From a checkpoint of a small transformer trained on Wikipedia.
Architecture: RMSNorm before each block, rotary positions, no biases in attention or MLP, untied embeddings.
MLP neurons of a small language model. Each row is named by its layer, matrix (gate and up: input weights) and neuron, and shows model dimensions 96-287. Each number is 128 + 24 x the weight over its row's rms, rounded and kept within 0 to 255. Numbers have three digits each. A neuron's up and down rows have the sign that makes its largest values positive.
After each neuron's rows, "fires after" lists the tokens most often just before its 100 highest values on Wikipedia text that the model never trained on. A number after a token or word is its count.

L4.gate273:133138108105106135119138116101130140114114185155157130086132138132120126134116112149073127143107151182129103159148072170127130164131146116136111111132175101142162132103115115126144123114124142131112106137097149163143147147146080127104124147115117154091117106153065148149117096137114104111135097109109111160181131102144119176083132154117137177153120108123122121139116146156175104100103144110103142133129138094135123105136155101133111111133189117115104132138160067099154139117151121101154140118132104119122147130167134138132113112115146175156138163131095125134077086166143163096
L4.up273:190161129123154123160134138074119150127145086079151150144124132141138089075125128135106105117161111154179141156147096122142101167108174157129124166117140138122106115137093081147096100089162169151141158127141109135129094139075150166092102095147099122129183110120113109124071162150144100117111103102129104147111149149122105147145179150093137139159134151159162112132118117108119111147105116105150098141111142111103130163116126114139146155111180089124086138154114144129109133160122120171166091091125104155094136135139138083179117110074096146128133128109097125111120134144084109125
fires after: " " 44, " st" 12, "ad" 7, " St" 5, "p" 5

L7.gate778:145150146147129133144087131165142103114089129162141122090112112076147109140120111174127162140174117118162108146159099131156135159127155105143108171100155171182109116089092092154137147125164126166110156151149158111119090113158162133124136128139118128107153165115155120107112110132139180157130127115119168129124087102088124123163071109106110122147120099141129104114091159115128100172151144109125103155121157112138116128144102172130144091158149092113124153154165089133089140135149131094105135126076174103117105140105161130156142111141138104098117169169099141111134146116162169090
L7.up778:156134161135137142139144095136158121117141095137163123112144104123119085086040122115165158140169126140142169130106089119178151103101164117129142149113159124148094144118132125151156140143149119113140089164132161106145122136114170156123121089148141109151144108082187151090124123157138121167112129103132124130157096127115121138131101093134149119132113167118143094155112135124120114092099096148141150145117138147117132136135106130130141109154130141106118174103165131106139105170135127143104143124133128098107139073114141130117136137170101173115139114172122103146089142109192155103
fires after: "s" 25, " comp" 22, " " 18, " S" 4, "S" 4, " b" 4

L6.gate727:173173110160130101123123126119151107144093109136094122148134132106162148124123171129120161107127125130135121113152130149151121148149164126129167180102111120144146129162126117124167155106135100118160147189128110101114074154116133147132113109131105158158129157157174100163165132123126126178124132108164137141145129102117061130117121082170083130084172119108128175130145159166102126164132169103157109160106191147141120152116140151121126128129135089128157151102102142178119120149138109122134141147125120090157096096097140119136132140126093164116161137094112145105098103130139131140
L6.up727:091161123144132096115138123139127160187157133137141083131158129068127115089103137153140109136130144123123125114138125106130169138130106151116103129108120112103091104084137170166136132126079091178150149147118117103131089122135142137144140100094113158142086148179155120164131154118102101134111126128166139124139134140128118162098138107125117151117132112098129137144137145133145128132156109115128160155107122118134122149156127097126115131136134171102145124149108139130121125088147125172127095134121118107204108138138135104148128143153099170156159133071172153106157106153130101119
fires after: "20" 21, "|" 19, " 19" 16, ";" 5, "s" 5

L4.gate81:131162125140155131128126119077107128120111113117136121111186162149172101164149156083133110134125159117057160117152132135147107152126128095131130175142177148150102117107131113098106157130133155136125179157056125123128124122092107151138128108104085112143128150161099107141119108072122163175165185167130155137129109156140110135097158148127068112097089079105157161162115152130148119122121115082107165135133124108140110085086137129117117108130141149123134142152090163171159108098136134153134122112167124136129126121098186168123139129156126152116121117130146151145113074147133111104
L4.up81:096088116098118122176152168085147135123112164177116114126131085138142157140170128138137101179119139191088127130121137152121096186144095110169127128099170143124160111140130125106140123116088131149132127111151146113128170123129107128105176101141095117091132127158096084118136181115128150123155139162100141102135106113098144116101123167162134150099136135123200163135119140115121158115093145102156146130079135104123127090141124145130180170147132137135111103159124117137104121129126117152118131114162084134126104123120115147132125132155097112154112111132092172140132094095142095131
fires after: " 0" 52, " O" 9, "o" 5, " 1" 4

L6.gate186:114096117142128109134134143147113173125147109106144139139167089131145141135126145137135142117136059104135127124113105133141148128122117126130146131083148106149098114139126158123094115147113123182119137150102113124195140137103140132128101142070151129126115107142149102141150084152054095114171154151142144084088105188101147118132099073119135142144131138133138121123124141081111131130102171061145120138095148101130127119144109142119129138145118158180123111174153136160097129132114081127137143129149119085159146134154143143122132105098109105121115139164140123158114138120175125115
L6.up186:157126107135132159112122141121076154144095114078130179093141140122166122124117113100103128128111094133115129081092138135148100111169158158181093129151156144140120117145135134075142058146089119157161126132177122092125080141129170117116135100124121152097095123135120119126127115127076110104141130107112106126106131131093124116142128127100121152159134126119142117160145167103162117115150131155146148171138095120139108135162137146084125092147158148166080140128142126107168154127133108142162135128102118146100065143125105142171117083105147117144143174100094149150129118158107085153
fires after: " ex" 18, "p" 9, "ig" 7, "en" 7, "c" 7, "house" 6

L7.gate74:092074106146115117106092179135122132108093137137136096145101136075145146128102133109079159163119116130107129160137166108129116143132139123128100160162145137170143097136119145143104146113095130150150112134106141116108084078105188137106135118147123112153131095134066091097130096124137134124124150181166094134110127165098150175136120139127153117124118108119114099112125145137112099140146159108091147116120142118103123159133103124144127118098117119138134139184088123176136127119113096107120125157139102144146121135140119123106095144155112163141124101103123152112124129129154118131
L7.up74:144093140154078139090112141191082119108105139120134086175143112143126105124068138108088153106076151077114119137118119114114148112100125075133116088142108114122098135101100160148115147161136110117130106119116103139146126121082127145095130109108117096077156129120118126159111081125156142100083141107108084118129109156139111104142084132116150122135105100173092104137110111112174103137132109149148119110108170115108158154140098141110113119144124154145104104117094116101148088125083128099117095153129120164098120144157151135131106169131092156113123088173142146180136136099165171104
fires after: "o" 11, "e" 10, " Ar" 9, "ra" 9, " T" 7, " O" 4

L7.gate781:175150108134119111160095176145087113128113134141147071104118117125150142103110128110123129165123176130155118141142092111111122131158108103144148175136127131161105084110131113098136186101172107143145136146138120117152160152130139137102105156074117103143075117116126091159150060106125164121116131102095124148119106152104102180147156139059146148110085141151151108120106103159119123143153114084100114107140075114104160125126168114137117093078148118139107131123177144162101110110149121123157127107101158104123099119091133157171161104129122141133180136136163127153103120132118113099
L7.up781:154124148115124083136121163136145122131146106174131092097120109160118097136162133124138114108096134142110137139150089096112167171139151099181084201142138148135129117115090128153102098108059156113124151125136079130096115115176118134113117144090118109129135107152146151111139125095140103164096121095085133114126138131113110169147121133110134125118114142147143133156110138105150116162140096109101124153122141140134129133102119062144118114118126149161160095078144161127131155117099084156121145151096128167142149147188128118168115100102132117151142104151098111107144116123062134122
fires after: " " 45, " Ad" 6, " di" 6, "ro" 5, "ad" 4

L6.gate246:087134114132140133129109119102095194148124128155069089123124138120180165103128113131127176113155122115140135086092110116113107158128116161125146140112132134093132100128118137119116147114121134136148157158109146096152132121159140170157088144116147121112139184123167082156123079126146156110106149122103142121072133123121148086113126100104123156150154081100132146073137156112145124119129143108122129145112132123143134184099179143106120106156149118141121142173150131125128118137129173083134113125091120140129081155112147128154124147136119126115121127144134128119106130165115133132
L6.up246:122121128165136097114108088120140136149137121158154097167118155117153104149102112131097128096174165169105184118134153170117113171115108159079105144131158114171122138155148141099160128137153099152130156136106148114122099184142164119154090139133130130135113091132152107131115072129106130120168110102159147131116093142108164156123110114111140140124109147130123063096128136147137122122125085162129108165130101132129109172127151086090128141089166108128099120125140115105175159123133141137117169132155134130124128138144149108182123121148130131097111115102098110108113151170105099146
fires after: "s" 45, "en" 6, "al" 5

L7.gate718:169135111154110072123185113170152139114139180081152128141115173114134159141119148135105151122133127115143086091121133126113117112151145107143146116121164146150119129128116099133089173121152111116125125150086118105138131122130126120131123143097158176120129114157164114124153108133133120156129112149145117112098060142118138113110123113174105125137121121114166154079128120163098092157175108080099144160112147102128096178135139129121120116127133114106149161130091130123163115128114178095126118152136091120140090115137160177124098089161136135089125092142155156121086117133130126128
L7.up718:197164141128109089147148134118156120116173146058136068136105119118083139117116137152097081142146162113125147103144146116124158174155092150093122119114159151105128115159136133137144172135153129113129093121104150085157124152144130137123112155119130166135099139140168149097151160141146147147119145136147174115113137161184138111097115118142078093165138165121140113142113165138089108160154123119120177117145120105117159137158146126114116091131101112149123134123092105120121085149140147121138143167104084146104136139092166154129099110155105114081138109135170135122127152101116110137
fires after: "---|---|---|---|" 21, "-" 18, "|" 18, " Re" 6, " " 4

L4.gate109:138135140117172120113135148116131073106104168116132085092139133141178130117116133106093129124126122143129132132122137114132102136115121145117153137106123129096078140141145085115131149130146147141084094170087119089162063155150146141125115131118104164161105121135124110102087150135158095134137154181148137126152118129151120175158138084133099090185144103110133131100102119156177149127101128078104121134145177081129141117127142147100167110139118152140155165132091125164113124093110137102112104179107113098106116150140087117180152133121142150150134136089136138099101139093149149110
L4.up109:141046121138119159099114121078137115143106120142112082124095111146100157124123143125118149125118122081131173124101146150083095129112166130146076155109154145102111099144134106117133123099118191148113130162136172107128116115143107126101130146141136127109187105131131109092113146094161108111166117142155108149143160146123115170120142077144131111153109107109171113116138140143137139121130136103156151143114143130100140122133120114141171121127086176117172106137111093165132147124092104067093107158118137135160117082116172133109117130102111131165116134122118123155128160085108150125
fires after: " " 59, " |" 9

L6.gate117:141136116183128143128106145134115162117100122152156133109129122092149164168155124142111161091131116179095196107140137178114139112153111122155128136180177128149110112107114117123126131108099130117185136160102117088096116152158179149128151147105155159125183126106155132086127179117104132123150173157104102118087105157129118160117118129072118135151116107152125163144149157114123152089149153112131110119133114117146085154101139156159117105145159124134108128127171164151132128111099140105124160077147122109121121086141135144114145129127111119115132156145122102162097088126117168090
L6.up117:185104113164125089124131129105123153167104151146144098139177132135121160111130133155133100175110140080124135118112131121137127145111149132043090141126122081138116151121142121138148131109127102149107185139138139127146122155159127118126129134091135121130123098135081141139118172095117124134143117131115136140134178104139178102137096156087165159111148164155103126132105142163131102060126091122177085123163117139079119111161153145112110101130107114142127154105167151113130144131143131115166128119097156110111160143143090160127130112128148115135080113140134137111114135092143104107
fires after: " c" 23, "c" 19, " Port" 11, "s" 10, " C" 6, "port" 5

L6.gate614:103177114171124167092144106130135109132158088183135145129119133135178087143138131148160141161129121154177144126111120128139137100114162066175146134113173119175126102169127119112113130140141111172159134148132152126132145155105122136105147146134164154108123099139117182138136132115152132165155125080122111182184141129116077147131118145121137124136154136120148141065166165106098102162140173135127134103100143123103100136163142193107113141163120124091128134121123123123120131100102114107120155148092135121122103128194114152112162112152108110104139114190123142093106100138149123095
L6.up614:120156107155140124170119154175153163140122116117116100108163096092143145161123133144152099136144169103140121091123139124126125109137104110170165085089104167132125109129119117106132136134076123067157132166125148133105147134109164121141112148147108107153129076102121123121146098171132156157130157141123115122121137170162129134130110167100099168166106135126126140130125178109130113159078097105132119106132130120113154179160111138126087118147125139113129129153112128130092075093161081141141140074121114124099113127094091133171159126154119159140117112151155095154159125125124146157
fires after: " |" 25, "---|---|---|---|" 23, "|" 10, "|---|---|" 8, "ry" 6, "ch" 6

L7.gate478:119123117181172134129101147131093142121129160094125129124106112106125145168127141120142156099136132121134186141119137146132114158074157134135110098099148103108118144137170114107170135096149126130134132153138089130107067138137133168139140084098069104113135123129149125171098155151159132100106125148124081071157112139115121102144115149103154154119088099159127117135121098142139097079156133123166156106115139115163148132087146137115150105164131131167123139130116161141109113151158153097148115154079160133094078116098165128122135142114094153115105106112094170136092136122122135121
L7.up478:163163123138139163146107162138114108120156113126164124100070138124105088117150126141097123089172127126132128087115135114103118121105110128145142144086173144158094113169081148151145135110172086067103133069125128086100119157122136152125150129133082111147126117141166121129145129111119104189119134150131146104115130134101145165138111135116124118167108135117128116136133114124099101159110100112152118132152153110078167138113184114146138144154185128109083145132146137154180107123107146121117135161119118109103113086143110144152145106129144074108090114156161086144149139105151113126
fires after: "s" 27, " Ar" 9, " re" 8, " was" 6, "S" 6

L4.gate478:117177098098148099101153183125135117108111102089139112130137137122133141088135163143103138171110094135134106109137136135168106108148118087137108135114103143145136142091133105106144153123199132129130144138085120087112131134087123135133134079117091127131115144087089135145125105092074099151104137112083122115121076104109148172119120145096136133131109138164120093124146101108139104146110129088096099120110173122088084186134121145124132142143149118160134174166158142163141118132091157143165110149135116137085141115137135156111131130129116119116133116137086145146137111083107163106
L4.up478:142132143133115122128129149122108099138172096090135096112122114145145136109107150152122143138143133151122137127142123106094141134161117079167104159104134139171091138116126107064150127110189133117166114116135115060151136128077120111105109059112126110141107112110109141147150137119106144139113129124078146078123098139150181187150100115084148102111104114170121101127153151097138131163110158082131137087139118159082141123166085105143116123144116143145100131118157146121159091138077122156116173124169118169123110076119111103089117129133107132091156110109099142122139108150099120122
fires after: ")" 19, "o" 12, "ro" 8, " O" 6, "ck" 4, "bo" 4

L7.gate437:122114125143158100132110120124124173135160113081145096088158134087175125118120103107077133153166122076140129119155156121154100107095120127155127142117144149122163098143131129128152137101140148166148102125104135111129150147094153151154112104128094144093112151172182105137169117165094139125152108113128132143145121164105108133165163096136136128147118097110144166091161130177131088154116088150116114123157099092100096150124094110100139148172102127159128172148099127165132111137143151139136190137147122152108150122153158138151143156128136105119094160102129138082103118090162136155
L7.up437:134102122118109137164149091138147136112098170071149171089135089108113149133124107155080108156134143151152098108105170099106142176100139129120160168161126115146110178133129114084087076120128116156115170169117157114148146133173151125091153144093099145132126116105089152137131136090164118108155094124127118147148141148162108135161109101126169153077081127144149111122163145123118135143128157098100135124111133142138114149123167117113126097110181125138189165123128115118127139164101138117122132117106128105122100119103103159121119109130120166167150125123123073148091143140133108100
fires after: " |" 27, "|" 23, " Re" 11, " " 8, "et" 4